{"n_layer": 19, "d_model": 256, "n_head": 2, "n_kv_head": 1, "head_dim": 128, "d_mlp": 1536, "vocab_size": 2048, "activation": "gelu", "norm": "layernorm", "norm_place": "post", "norm_eps": 1e-05, "positions": "learned", "qk_norm": false, "attn_scale": 0.0884, "bias": "all", "tie_embeddings": true, "parallel_block": false, "init": "uniform", "init_std_qkv": 0.0407, "init_std_o": 0.0, "init_std_up": 0.0407, "init_std_down": 0.0, "optimizer": "muon", "lr": 0.00508, "lr_mult_o": 3.0, "lr_mult_down": 2.0, "beta1": 0.95, "lr_head": 0.0102, "grad_clip": 1.0, "warmup_steps": 200, "schedule": "wsd", "decay_fraction": 0.295, "decay_shape": "linear", "final_lr_fraction": 0.0, "batch_tokens": 262144, "seq_len": 256, "doc_mask": true, "train_tokens": 899800000, "steps": 3433, "dataset": "wikipedia_en"}
MLP neurons of a small language model. Each row is named by its layer, matrix (up: input weights; down: output weights) and neuron, and shows model dimensions 128-223. Each number is 50 + 12 x the weight over its row's rms, rounded and kept within 0 to 99.
After each neuron's rows, "fires on" lists the tokens most often at its 100 highest values on Wikipedia text that the model never trained on; "fires in" lists the words (lower case) most often at its 100 highest values on Wikipedia text that the model never trained on. A number after a token or word is its count.

L6.up1189:51 52 32 58 42 40 39 39 62 68 49 32 61 36 45 57 59 24 62 66 53 44 44 53 29 63 37 58 66 34 61 64 52 41 41 74 66 36 63 48 74 57 48 32 71 42 46 58 40 56 61 39 39 20 51 66 41 48 56 59 50 24 32 46 72 49 33 37 52 61 45 49 49 52 59 49 61 33 53 67 65 38 57 51 42 47 58 54 39 47 70 52 53 28 29 28
L6.down1189:63 82 48 23 53 44 37 58 45 32 37 27 55 58 71 34 36 61 47 44 56 45 52 69 50 75 56 34 59 44 62 62 57 40 31 59 52 54 62 50 66 48 38 54 57 70 45 64 59 52 51 32 38 37 44 51 35 42 53 62 45 33 50 42 47 22 49 43 70 48 45 46 61 42 64 39 51 41 30 57 59 58 66 42 62 44 38 52 69 57 73 49 42 40 40 71
fires on: " he" 45, " it" 18, " Town" 15, " she" 10, " Sh" 5
fires in: "he" 38, "it" 18, "township" 14, "she" 9

L8.up208:51 80 44 55 48 48 66 47 52 50 43 46 50 59 53 52 58 39 62 39 37 62 37 28 46 50 41 60 59 45 47 63 47 56 71 46 56 50 45 56 41 59 76 48 54 57 41 42 55 38 35 42 34 44 59 54 55 56 30 33 43 75 45 54 47 35 30 26 14 48 66 30 52 31 46 64 55 41 56 42 56 36 61 71 57 44 40 58 61 43 66 72 40 57 58 28
L8.down208:55 41 63 44 43 50 46 44 57 40 51 56 59 55 48 45 40 49 36 31 28 50 36 47 35 59 66 44 32 44 53 51 56 65 44 48 49 52 44 37 40 40 27 52 57 53 66 44 30 80 49 59 60 50 51 66 36 53 39 66 66 54 38 42 42 60 34 41 43 39 59 75 50 60 58 55 36 51 45 62 32 45 42 48 57 56 71 48 62 47 42 46 64 53 54 62
fires on: " He" 43, " She" 33, " Sch" 6
fires in: "he" 40, "she" 33

L8.up620:55 30 67 66 62 57 65 56 45 43 50 47 45 45 56 36 51 58 46 47 53 34 54 62 33 37 46 67 49 32 55 59 32 61 33 38 73 44 48 33 51 52 39 30 33 49 54 54 48 33 34 64 35 49 71 47 51 69 58 75 62 23 46 58 73 57 55 25 51 81 49 49 29 31 42 49 42 45 22 65 78 54 71 55 64 43 42 66 49 52 49 58 53 41 62 24
L8.down620:47 67 34 60 58 69 48 33 43 46 54 49 55 19 33 32 46 52 56 25 64 75 56 62 65 56 65 62 55 47 69 53 58 43 49 47 36 30 46 41 54 55 56 58 43 39 65 40 49 36 37 45 55 29 45 37 42 48 47 41 57 58 45 33 60 57 58 35 44 52 55 48 37 42 31 53 59 58 59 55 49 48 63 47 54 45 51 54 69 58 51 55 67 52 52 68
fires on: " in" 67, "ron" 7, "th" 6, "ed" 4
fires in: "in" 60, "length" 4, "attended" 4

L4.up1087:45 64 46 51 36 54 56 54 38 54 55 52 47 41 43 56 61 53 51 44 54 48 36 60 18 56 46 68 58 51 55 38 60 52 34 49 58 62 52 49 49 54 60 69 64 36 81 50 40 37 40 48 41 72 63 73 55 70 53 45 69 53 47 71 65 61 64 32 44 60 45 64 56 41 26 29 43 48 44 32 35 39 31 37 45 46 53 55 69 56 55 56 68 57 82 46
L4.down1087:32 43 53 42 62 66 42 64 56 44 62 41 48 31 52 44 50 59 63 47 56 50 45 40 62 44 41 46 43 57 60 32 44 52 47 59 50 62 50 55 45 56 35 39 55 43 32 32 55 61 73 49 44 38 61 55 48 58 50 28 54 53 67 28 58 50 51 45 49 82 35 58 38 39 33 79 48 33 60 76 33 43 41 48 49 54 64 59 59 60 65 18 43 66 30 32
fires on: " The" 26, " Te" 23, " In" 19, " Be" 14
fires in: "the" 23, "in" 17, "te" 6, "listing" 4, "at" 4

L13.up1365:70 39 59 36 41 52 50 40 42 47 30 29 34 57 32 43 51 54 53 45 56 59 61 62 29 51 42 48 41 64 41 41 47 32 49 55 44 54 46 48 60 40 52 49 45 48 64 68 54 42 58 42 55 39 42 70 47 46 69 54 54 66 49 64 33 51 69 68 42 50 63 53 49 58 43 36 78 49 46 33 52 36 54 37 54 41 44 50 58 65 54 72 66 58 73 52
L13.down1365:58 55 38 65 50 60 49 52 53 52 35 58 68 49 25 62 40 54 49 40 53 50 32 38 61 54 48 40 64 29 48 62 37 61 56 47 43 48 66 30 46 50 58 69 57 43 60 71 66 50 73 45 39 46 42 32 40 59 50 66 68 57 50 29 56 72 62 50 71 34 58 27 39 51 59 50 50 53 19 81 53 41 39 53 50 50 68 52 39 63 59 61 62 45 43 42
fires on: " has" 18, " had" 16, " have" 9, " century" 8, "at" 6, "act" 5
fires in: "has" 18, "had" 16, "have" 9, "century" 8, "series" 5

L13.up63:64 56 58 49 43 33 57 54 32 47 39 56 43 37 56 36 50 72 39 45 70 36 53 39 47 42 66 47 69 49 31 42 37 32 42 47 37 65 43 47 52 41 45 39 48 50 53 50 58 34 43 48 46 49 65 68 26 71 63 53 45 42 62 35 64 35 60 83 36 54 38 45 33 39 46 46 79 57 54 49 75 43 45 41 46 68 49 81 52 31 55 54 46 13 68 39
L13.down63:64 35 66 65 38 40 36 60 64 62 43 60 35 60 42 76 45 42 42 48 63 28 51 36 31 50 38 56 48 61 53 62 71 69 32 56 54 72 64 32 56 55 56 45 72 43 44 67 63 58 52 45 42 37 42 51 63 64 33 41 43 63 42 46 41 66 34 53 53 41 49 54 49 39 52 53 55 77 40 68 53 40 34 54 48 39 47 48 75 45 33 64 38 44 54 61
fires on: " was" 48, " had" 23, " were" 4, " has" 4
fires in: "was" 48, "had" 23, "were" 4, "has" 4

L4.up811:40 55 53 36 50 49 69 18 65 58 47 73 44 32 38 50 49 61 54 47 61 54 54 63 36 70 58 74 70 39 37 57 39 49 47 57 51 50 44 48 49 57 67 35 56 61 73 48 56 56 27 41 30 54 54 56 62 61 62 62 58 47 59 45 65 72 34 46 59 57 58 61 36 79 47 64 55 22 36 78 45 46 48 59 45 42 62 62 42 66 35 29 49 58 53 39
L4.down811:75 49 55 27 66 63 47 60 41 44 54 37 47 34 59 38 52 54 43 59 51 27 51 39 34 62 44 53 52 64 67 53 47 50 63 27 59 58 24 49 59 59 53 29 46 49 47 43 62 50 60 69 47 64 39 23 42 55 51 57 73 35 40 51 64 47 45 57 21 60 39 48 46 38 36 32 58 63 49 64 46 59 49 56 54 44 45 37 36 44 52 57 54 62 48 26
fires on: " in" 81, "In" 15
fires in: "in" 74

L6.up766:66 39 44 33 58 44 62 51 61 39 20 44 50 47 25 52 59 50 52 60 54 57 45 61 56 39 38 62 47 57 58 44 36 53 50 30 36 44 37 59 62 48 38 53 36 27 34 41 46 55 47 90 43 68 46 50 61 47 53 50 67 51 47 48 62 32 52 31 55 44 47 56 69 64 75 41 37 61 62 63 53 44 69 32 47 41 41 81 58 57 58 63 59 44 55 56
L6.down766:44 51 30 34 59 58 39 56 72 31 43 62 61 65 62 37 55 47 47 52 37 30 64 35 60 41 35 55 33 34 49 72 42 71 50 41 40 60 60 75 49 50 42 72 64 46 46 67 43 62 67 54 25 54 50 60 51 60 43 49 64 52 68 59 73 50 33 56 48 51 64 47 38 63 41 52 53 57 63 67 47 48 56 57 37 78 25 46 64 42 55 38 86 46 62 67
fires on: " only" 18, " first" 16, " is" 11, "and" 7
fires in: "only" 18, "first" 16, "is" 11, "and" 6, "was" 6

L13.up7:57 24 57 46 42 21 64 48 58 40 42 44 48 67 69 58 55 53 58 57 42 52 42 34 38 71 45 46 50 26 51 43 53 59 63 50 60 57 06 43 35 40 60 42 31 41 71 46 42 47 40 54 60 53 69 59 61 44 69 57 72 76 46 77 30 43 56 58 45 45 65 62 44 33 41 58 46 38 48 39 71 38 65 53 46 43 55 42 50 71 37 36 37 50 55 43
L13.down7:58 60 52 44 38 59 61 33 61 49 22 66 75 26 28 28 54 63 68 36 46 74 65 67 54 58 42 40 40 59 46 57 61 47 42 52 43 71 50 64 56 44 68 43 43 64 43 34 54 43 51 59 32 43 41 50 52 51 66 35 55 63 43 44 57 50 67 55 58 64 53 63 54 28 51 75 48 47 44 58 69 55 36 44 40 45 56 49 28 51 52 47 48 50 51 38
fires on: " has" 40, " had" 26, " have" 21, " having" 6
fires in: "has" 40, "had" 26, "have" 21, "having" 6

L8.up747:45 68 42 45 49 37 62 60 65 53 66 57 64 63 44 66 49 43 42 50 78 43 56 46 50 37 47 61 33 34 41 46 54 46 50 36 56 40 52 51 50 27 53 65 45 45 40 53 56 42 46 39 39 37 70 40 35 48 64 82 64 65 34 69 40 71 44 53 42 45 54 55 35 48 42 49 49 39 44 52 54 38 32 60 41 38 47 66 54 53 45 56 53 60 47 51
L8.down747:44 63 63 60 50 36 55 55 37 35 44 37 60 65 46 40 43 70 45 52 55 49 64 59 46 57 42 26 31 42 63 64 63 73 44 49 62 44 54 27 29 30 62 58 51 52 48 44 49 61 48 39 60 58 63 39 32 35 55 54 54 52 38 37 75 45 46 45 48 48 57 28 79 52 44 61 36 30 56 57 48 44 59 29 65 39 63 45 36 40 64 44 46 58 46 28
fires on: " He" 36, " he" 24, " She" 13, "me" 8, "y" 6
fires in: "he" 35, "she" 10, "come" 6, "boys" 4

L6.up1036:58 74 46 30 58 61 65 50 64 52 47 80 53 40 49 61 37 48 41 39 48 58 36 37 54 24 43 73 41 66 37 61 65 50 38 54 52 62 27 43 62 56 45 51 19 31 36 47 63 48 33 47 39 45 35 51 42 31 48 39 25 53 27 73 73 47 51 55 58 44 68 56 42 54 67 54 54 55 46 53 65 60 28 41 43 59 51 48 52 56 36 43 66 48 44 60
L6.down1036:49 60 43 59 61 56 46 57 63 54 51 69 43 59 33 57 77 44 32 51 57 67 56 59 43 59 39 58 52 65 53 35 30 46 56 43 28 41 43 65 52 40 55 63 57 63 45 55 57 55 43 51 32 36 48 60 44 52 51 44 49 42 47 51 58 56 36 33 65 44 46 59 43 38 51 56 65 48 52 55 41 46 43 39 37 38 70 39 49 37 60 54 41 37 56 61
fires on: " and" 54, "or" 19, " or" 12, " but" 8
fires in: "and" 54, "but" 8, "or" 5

L6.up563:51 44 44 49 48 30 70 53 43 58 54 70 59 62 53 46 55 43 54 39 33 66 44 56 46 57 47 60 60 51 67 81 54 35 33 48 57 57 42 53 46 41 41 37 56 52 66 51 43 64 39 51 28 30 51 51 33 64 66 62 52 43 49 57 59 45 31 56 56 19 56 69 54 45 46 45 60 57 60 55 40 59 57 37 64 68 46 67 45 53 29 52 46 36 49 62
L6.down563:62 70 42 45 47 51 35 55 42 58 44 35 40 39 55 58 42 76 52 54 64 56 55 36 71 54 36 58 56 36 53 55 61 29 46 59 44 57 54 55 46 42 41 44 80 27 28 78 48 57 35 54 29 45 50 65 50 52 50 41 31 42 48 42 65 48 66 38 54 37 50 38 47 29 47 36 22 45 75 29 54 59 45 53 38 33 27 45 59 65 76 46 60 45 51 47
fires on: " of" 59, " that" 8, " for" 6, "al" 5
fires in: "of" 57, "that" 8, "italy" 4

L6.up168:47 60 55 56 44 54 69 77 64 59 41 31 55 71 41 50 49 36 64 38 56 45 52 57 48 47 30 45 50 27 76 51 47 62 66 54 63 60 58 45 47 53 24 67 48 34 51 53 57 62 17 52 33 47 51 50 64 47 23 57 44 45 52 70 35 43 25 58 53 43 35 45 61 58 43 27 50 67 42 34 45 66 72 43 60 37 37 39 55 60 58 48 49 34 52 46
L6.down168:58 47 56 72 65 32 41 51 36 53 52 52 52 50 46 46 47 58 42 72 36 41 58 22 32 68 54 48 51 40 50 31 52 24 32 49 53 42 40 38 42 59 56 51 51 73 53 39 58 55 53 44 79 35 59 50 57 53 45 41 45 69 66 58 37 53 45 36 58 49 51 75 54 51 73 36 52 52 48 64 54 39 59 44 54 40 59 49 39 54 32 50 64 43 27 13
fires on: " She" 33, " she" 11, " He" 10, "he" 8, "ol" 8, "J" 5
fires in: "she" 46, "he" 11, "reference" 4

L8.up783:36 40 56 57 55 64 46 49 76 20 62 53 29 56 37 62 39 49 50 54 39 64 51 76 26 52 58 57 33 44 45 35 61 56 43 58 55 53 56 44 55 48 62 38 47 36 60 34 62 50 47 52 51 46 68 65 54 58 65 41 42 29 48 54 52 58 39 36 45 42 56 42 36 50 35 53 65 30 45 48 62 45 55 42 55 57 40 48 50 59 71 46 41 69 38 30
L8.down783:47 54 62 44 46 69 50 31 34 49 33 56 30 46 40 39 44 35 44 58 49 57 57 33 41 77 53 57 42 36 44 35 52 84 43 48 56 53 56 51 51 50 33 33 43 60 44 52 65 53 57 55 43 60 47 41 56 54 49 52 31 25 44 45 65 51 57 74 38 46 40 63 58 43 45 60 47 48 52 90 51 43 56 60 45 63 33 49 49 46 75 46 47 67 67 31
fires on: " at" 41, " from" 21, " of" 9, " by" 7, " since" 6, " in" 6
fires in: "at" 26, "from" 21, "of" 9, "by" 7, "attended" 6, "since" 6

L6.up429:63 52 55 42 51 73 28 48 47 38 50 39 61 52 61 70 20 43 58 39 60 50 46 40 38 26 66 50 42 42 47 51 51 34 42 55 37 50 68 60 66 66 38 69 70 41 37 38 61 21 36 58 55 36 67 64 39 47 48 63 53 41 42 50 61 62 32 57 58 51 45 40 45 47 45 55 52 41 50 57 46 38 40 46 57 22 43 44 50 54 65 59 46 49 60 38
L6.down429:59 39 44 41 54 58 38 70 55 33 38 46 39 46 46 41 83 43 54 46 59 29 47 36 54 73 44 57 55 48 43 37 55 52 25 49 57 52 41 26 66 56 69 53 53 36 42 60 41 48 63 50 52 46 54 64 57 56 48 59 36 66 38 55 62 61 59 38 56 26 68 36 60 49 52 49 47 51 37 54 33 50 26 27 50 21 61 52 52 70 43 56 53 29 42 56
fires on: " It" 38, " She" 23, " he" 9, " she" 8, " it" 5, " Je" 5
fires in: "it" 37, "she" 31, "he" 9, "its" 4, "france" 4

L8.up1233:56 39 51 48 48 49 44 55 33 58 62 56 55 62 42 42 68 38 51 40 67 36 67 35 27 59 40 53 47 54 55 64 52 72 39 54 35 57 37 69 39 70 38 63 65 53 58 59 16 47 58 56 48 22 41 45 44 54 48 71 51 48 46 49 42 51 47 50 40 49 43 47 34 39 43 40 69 49 54 58 59 39 67 45 24 55 69 53 39 43 36 26 90 29 53 55
L8.down1233:53 75 27 55 64 54 43 52 65 50 53 40 45 46 56 43 75 50 71 55 66 69 45 61 33 53 28 33 40 53 47 56 74 44 46 39 52 48 65 34 33 68 65 31 55 50 41 40 34 56 37 51 61 50 49 66 33 53 43 43 71 65 58 38 43 64 57 50 49 68 44 79 52 44 50 48 44 37 55 51 60 34 43 69 48 58 31 48 54 41 52 52 54 54 65 46
fires on: " in" 53, " In" 21, " and" 6, " or" 5
fires in: "in" 58, "and" 6, "or" 5

L4.up1056:64 69 27 51 46 52 60 69 46 42 67 61 74 33 57 50 59 39 44 45 57 59 39 52 51 27 38 58 44 42 60 43 64 51 27 46 44 38 68 60 64 59 55 48 46 42 50 37 48 24 47 59 65 40 83 67 52 47 47 72 51 56 40 26 37 34 36 30 61 60 60 52 47 66 50 55 32 33 58 48 39 66 52 37 62 48 54 21 52 72 42 38 72 29 24 46
L4.down1056:67 51 43 58 42 58 58 52 28 45 55 56 36 61 39 47 65 46 39 53 37 63 44 48 49 37 26 45 46 71 37 61 68 55 51 62 47 62 42 63 53 35 43 66 49 55 58 42 38 69 58 78 49 78 31 48 41 79 49 33 54 34 52 59 44 63 54 56 48 56 73 68 52 46 46 48 35 46 74 41 41 47 41 37 43 62 58 59 38 49 56 55 63 44 48 55
fires on: " and" 81, " is" 8, " Ma" 5
fires in: "and" 81, "is" 8

L8.up1044:67 56 46 46 49 67 58 50 33 34 51 71 41 45 63 71 78 42 47 52 43 39 37 52 33 70 57 43 53 56 63 75 48 59 59 34 51 70 39 51 32 47 64 44 65 34 38 48 60 49 68 38 43 49 38 44 49 30 81 40 68 47 36 41 48 51 34 51 57 54 61 55 34 40 52 55 46 42 48 62 75 42 77 56 60 44 62 42 56 54 31 46 57 59 23 57
L8.down1044:67 58 50 50 50 45 50 59 65 54 51 29 59 38 45 63 20 48 48 50 59 59 47 49 39 63 38 50 35 45 54 50 55 44 60 42 31 35 68 19 42 64 51 58 46 64 37 43 59 55 57 47 60 77 55 40 39 52 34 53 55 59 52 60 38 52 42 59 52 51 52 58 53 43 32 50 60 64 34 68 40 50 53 42 55 64 31 54 26 58 35 57 59 72 57 53
fires on: " in" 60, " In" 8, "vi" 5
fires in: "in" 64

L8.up348:58 56 59 54 43 58 59 67 37 50 51 35 39 68 46 41 56 58 56 54 28 54 34 42 48 55 54 47 41 31 48 46 43 47 55 39 64 33 41 49 46 36 46 65 69 27 52 66 49 25 53 50 53 41 55 58 46 44 46 59 55 57 33 77 72 59 45 58 56 58 49 47 45 45 68 38 41 38 31 33 48 45 52 50 49 43 53 51 50 55 47 33 54 60 49 43
L8.down348:44 69 80 35 52 45 44 29 59 36 63 41 44 33 41 15 63 47 63 41 51 41 46 48 42 39 46 50 26 63 52 35 54 47 37 54 47 41 70 53 42 41 45 36 35 48 65 28 43 43 77 40 40 58 78 40 40 56 43 69 55 59 57 39 40 46 25 73 41 62 47 53 43 33 46 67 45 63 52 72 43 34 31 46 42 42 65 37 50 76 39 44 49 43 38 52
fires on: " He" 61, " She" 23, " she" 11, " he" 5
fires in: "he" 62, "she" 34

L6.up1158:56 44 46 66 43 56 58 58 23 67 58 51 53 52 23 52 28 49 49 56 33 49 51 64 61 45 53 50 56 25 66 61 50 35 43 57 49 48 23 64 30 39 53 71 83 57 34 56 85 67 56 59 51 49 43 58 34 31 55 62 52 59 51 68 40 52 37 44 55 41 54 56 42 44 37 47 26 58 35 52 44 52 65 49 58 79 49 52 59 82 44 59 55 53 37 51
L6.down1158:32 58 48 35 52 52 44 52 38 68 41 70 57 47 67 55 73 42 33 53 59 45 53 61 76 49 41 43 61 60 44 46 74 41 48 64 41 33 65 58 48 42 39 47 30 47 67 37 54 63 60 65 43 56 34 48 41 56 44 55 53 48 41 41 59 35 40 39 42 36 47 39 66 62 33 46 41 82 61 47 49 57 40 59 58 35 51 64 53 32 54 56 49 51 52 47
fires on: " this" 29, " which" 15, " This" 12, "val" 7, "pen" 7, "al" 7
fires in: "this" 41, "which" 15, "independence" 4, "that" 4

L4.up565:54 53 54 33 63 50 48 27 69 46 80 68 55 66 45 48 44 46 60 49 44 36 43 40 44 50 59 50 24 66 51 64 68 35 38 25 59 54 26 59 67 74 54 13 77 30 54 51 71 51 41 59 52 60 43 63 54 29 61 65 56 54 40 51 47 69 52 57 64 61 51 58 63 36 47 59 66 45 58 37 65 47 61 71 45 39 43 69 42 44 44 44 48 56 52 44
L4.down565:56 46 48 30 43 58 50 51 55 45 55 52 54 56 47 59 57 33 49 53 52 47 49 39 37 74 33 47 34 58 72 72 56 36 38 48 61 34 61 39 39 57 41 55 67 47 48 42 26 27 50 66 60 53 58 28 65 68 46 45 52 36 54 52 68 69 58 55 54 51 52 61 61 49 42 38 31 51 38 61 67 37 58 51 59 47 42 69 54 53 64 32 34 51 65 32
fires on: " In" 66, " in" 30, "In" 4
fires in: "in" 67, "institute" 5

L4.up377:57 78 46 62 53 54 61 32 52 62 53 47 46 55 50 79 36 30 47 35 56 65 62 48 43 49 50 55 59 52 59 55 37 62 22 32 38 38 52 55 75 28 57 57 59 36 55 64 43 42 37 19 62 60 56 43 48 36 57 41 36 42 33 44 61 47 68 40 65 65 22 44 61 55 57 64 47 46 51 66 38 48 45 47 58 43 43 49 61 50 38 56 62 41 52 41
L4.down377:60 61 65 37 75 45 45 33 57 23 39 49 55 62 64 41 77 61 42 48 39 30 50 33 61 52 36 52 48 67 48 45 51 53 53 52 46 62 29 38 46 42 62 47 63 43 28 65 42 49 64 72 42 44 52 74 52 52 50 42 37 44 48 51 47 56 29 75 54 63 52 56 41 26 46 64 52 66 56 68 38 60 40 40 40 59 34 45 60 45 30 52 52 44 42 74
fires on: " and" 94
fires in: "and" 94

L8.up1143:56 57 43 51 61 47 72 45 28 57 61 36 65 47 67 65 62 65 51 45 67 53 20 48 63 44 32 54 55 45 20 49 61 51 32 40 52 31 67 80 46 66 56 66 52 44 40 46 53 61 65 77 24 38 58 52 51 50 54 68 58 61 56 59 63 45 43 46 44 31 49 53 45 59 50 59 38 45 36 33 42 58 46 44 45 37 37 40 44 32 48 25 64 29 67 44
L8.down1143:51 42 62 57 50 50 61 41 58 37 73 49 42 42 52 49 52 46 33 42 42 59 26 40 50 53 54 41 46 48 49 46 75 75 34 34 41 60 52 61 42 42 58 47 54 50 33 63 29 42 39 42 41 45 50 44 37 51 62 65 65 41 70 64 58 36 49 49 53 76 50 64 56 58 24 59 59 37 49 63 49 48 40 37 50 46 50 61 38 56 73 56 44 48 64 53
fires on: " not" 51, " is" 28, " was" 11, "ally" 5
fires in: "not" 40, "is" 28, "was" 11, "notable" 4

L4.up971:41 64 44 26 37 51 57 34 42 61 61 53 54 49 51 43 57 49 51 21 56 38 62 64 52 68 51 55 65 65 42 52 35 38 57 57 50 45 61 48 37 48 47 47 52 21 43 56 54 22 58 56 49 22 59 48 38 39 39 62 14 64 44 52 62 39 65 71 48 42 59 53 45 45 51 62 38 52 54 55 65 29 26 48 60 29 28 42 32 74 69 55 69 39 66 37
L4.down971:70 48 61 36 35 38 38 35 44 49 55 77 54 60 50 43 43 58 50 29 60 49 44 40 41 57 44 30 34 46 48 35 65 69 55 61 40 43 33 44 50 46 58 51 32 43 44 49 69 48 57 57 64 51 42 46 30 54 45 67 42 75 53 48 41 43 67 55 47 35 41 50 64 47 56 45 71 21 45 67 50 55 30 64 60 46 60 66 56 58 48 57 54 30 59 56
fires on: " It" 33, " And" 17, "born" 12, "rom" 10, " it" 9, " office" 7
fires in: "it" 38, "born" 12, "from" 10, "office" 8, "andresen" 4, "its" 4

L13.up724:56 43 49 45 58 64 47 53 67 37 57 54 68 47 43 17 52 46 43 60 60 49 75 46 43 69 40 41 26 52 59 57 66 45 24 42 47 49 52 50 34 55 40 41 46 67 66 49 63 49 41 79 70 46 49 58 49 45 31 53 41 54 60 45 56 60 42 41 53 49 46 63 43 28 66 34 51 47 60 46 70 59 70 35 68 43 41 48 63 50 64 27 56 36 56 33
L13.down724:57 44 45 44 69 75 48 58 59 50 54 49 41 69 37 77 55 48 43 44 73 42 44 67 27 49 56 48 19 36 30 63 61 42 41 50 44 39 71 51 92 45 51 54 51 58 68 38 37 52 53 39 62 23 51 42 55 36 51 43 33 45 38 51 61 41 62 53 34 53 54 58 57 53 57 86 63 37 36 63 56 32 51 51 43 49 57 41 28 70 59 47 55 36 55 39
fires on: "In" 26, "20" 22, " In" 12, "ing" 9, " in" 8, "g" 6
fires in: "in" 43, "2000" 4, "2001" 4

L8.up786:71 49 54 48 59 57 54 41 39 46 64 34 34 41 52 54 46 48 39 71 52 31 35 55 41 36 38 70 45 62 57 34 56 43 50 47 59 66 34 64 48 44 47 41 43 50 49 59 59 52 72 40 38 25 36 44 52 63 63 63 37 48 52 51 50 72 49 49 53 60 39 37 28 40 41 53 49 51 45 41 56 62 68 47 58 32 46 36 49 59 45 43 51 53 34 34
L8.down786:30 45 52 31 64 53 45 47 75 63 57 45 43 41 24 56 46 68 48 55 64 67 60 46 50 37 53 53 56 54 70 58 74 66 50 53 42 42 57 53 66 79 55 37 73 32 62 64 52 57 47 56 37 73 46 61 53 48 51 59 58 30 53 63 51 27 34 60 47 65 18 68 62 45 42 45 54 56 60 53 65 49 39 59 39 43 48 50 54 45 41 69 64 44 72 50
fires on: " on" 31, " at" 17, " in" 8, "ve" 6, "to" 6, "th" 5
fires in: "on" 32, "at" 13, "in" 9, "onto" 5

L8.up384:60 54 65 32 45 64 30 35 40 39 47 55 43 55 49 64 51 60 52 48 73 47 33 45 45 26 39 54 59 38 47 53 37 37 35 28 48 51 52 51 40 67 38 69 47 42 75 56 56 53 53 54 31 06 42 51 46 41 65 58 47 39 51 54 40 37 37 38 51 48 53 75 42 63 50 53 63 50 89 45 29 49 47 51 63 34 45 42 53 68 64 50 51 53 53 49
L8.down384:34 48 51 39 48 51 61 47 66 42 58 30 61 61 47 39 58 39 40 54 56 51 28 45 46 65 38 51 56 49 46 65 49 54 46 61 38 49 61 50 41 32 58 69 54 59 64 47 47 41 47 47 34 54 47 54 40 62 31 58 45 58 41 25 54 54 48 61 49 49 47 45 62 47 34 36 36 61 70 42 50 57 60 56 52 76 58 56 63 52 53 44 52 66 58 37
fires on: " he" 40, " new" 17, " work" 8, " she" 4
fires in: "he" 36, "new" 16, "she" 7, "work" 4

L13.up417:45 63 59 53 53 33 58 46 71 41 45 71 56 50 33 60 65 24 58 43 67 62 47 43 62 47 57 39 69 70 34 50 83 65 35 38 62 53 62 33 47 50 49 46 50 35 57 46 65 48 62 58 41 52 38 44 41 34 81 87 44 62 42 56 61 40 30 70 53 38 53 69 44 28 36 46 51 63 50 45 42 65 52 58 46 29 63 82 29 32 61 49 43 32 53 41
L13.down417:48 41 56 39 36 62 72 57 36 48 59 56 63 42 55 37 70 54 59 28 58 57 22 62 46 57 65 44 42 51 57 60 56 52 37 41 56 38 65 42 47 36 58 51 64 71 37 78 55 52 52 59 37 58 52 65 49 40 34 58 61 35 40 57 32 46 35 51 52 40 47 45 60 58 63 56 39 36 40 58 59 32 50 51 33 54 48 41 75 30 68 54 50 54 53 44
fires on: " it" 27, " that" 23, " which" 14, "al" 6, " not" 5, " what" 4
fires in: "it" 25, "that" 23, "which" 14, "what" 4

L13.up531:49 78 38 27 36 63 60 31 51 33 67 36 68 44 41 60 73 56 55 57 42 73 48 57 40 36 49 65 43 39 57 52 58 41 53 54 51 37 32 38 38 46 50 42 52 65 35 80 40 62 40 49 51 50 49 41 65 37 57 38 39 27 48 69 37 39 61 80 41 65 44 48 52 31 74 64 42 56 70 53 55 45 67 49 41 36 49 49 49 51 51 40 56 50 44 45
L13.down531:54 37 42 34 51 57 60 51 62 57 56 48 53 44 57 32 40 50 51 57 58 47 63 62 27 46 51 60 50 46 44 40 69 46 45 42 44 35 72 64 49 58 42 56 44 33 39 62 57 52 47 52 48 42 61 78 50 65 48 61 46 55 36 28 33 29 61 37 41 63 55 52 50 67 47 56 78 28 76 62 52 26 36 50 51 55 48 61 51 57 57 45 58 40 65 81
fires on: " to" 38, " on" 27, "on" 7, "to" 5
fires in: "to" 37, "on" 24, "upon" 7, "onto" 5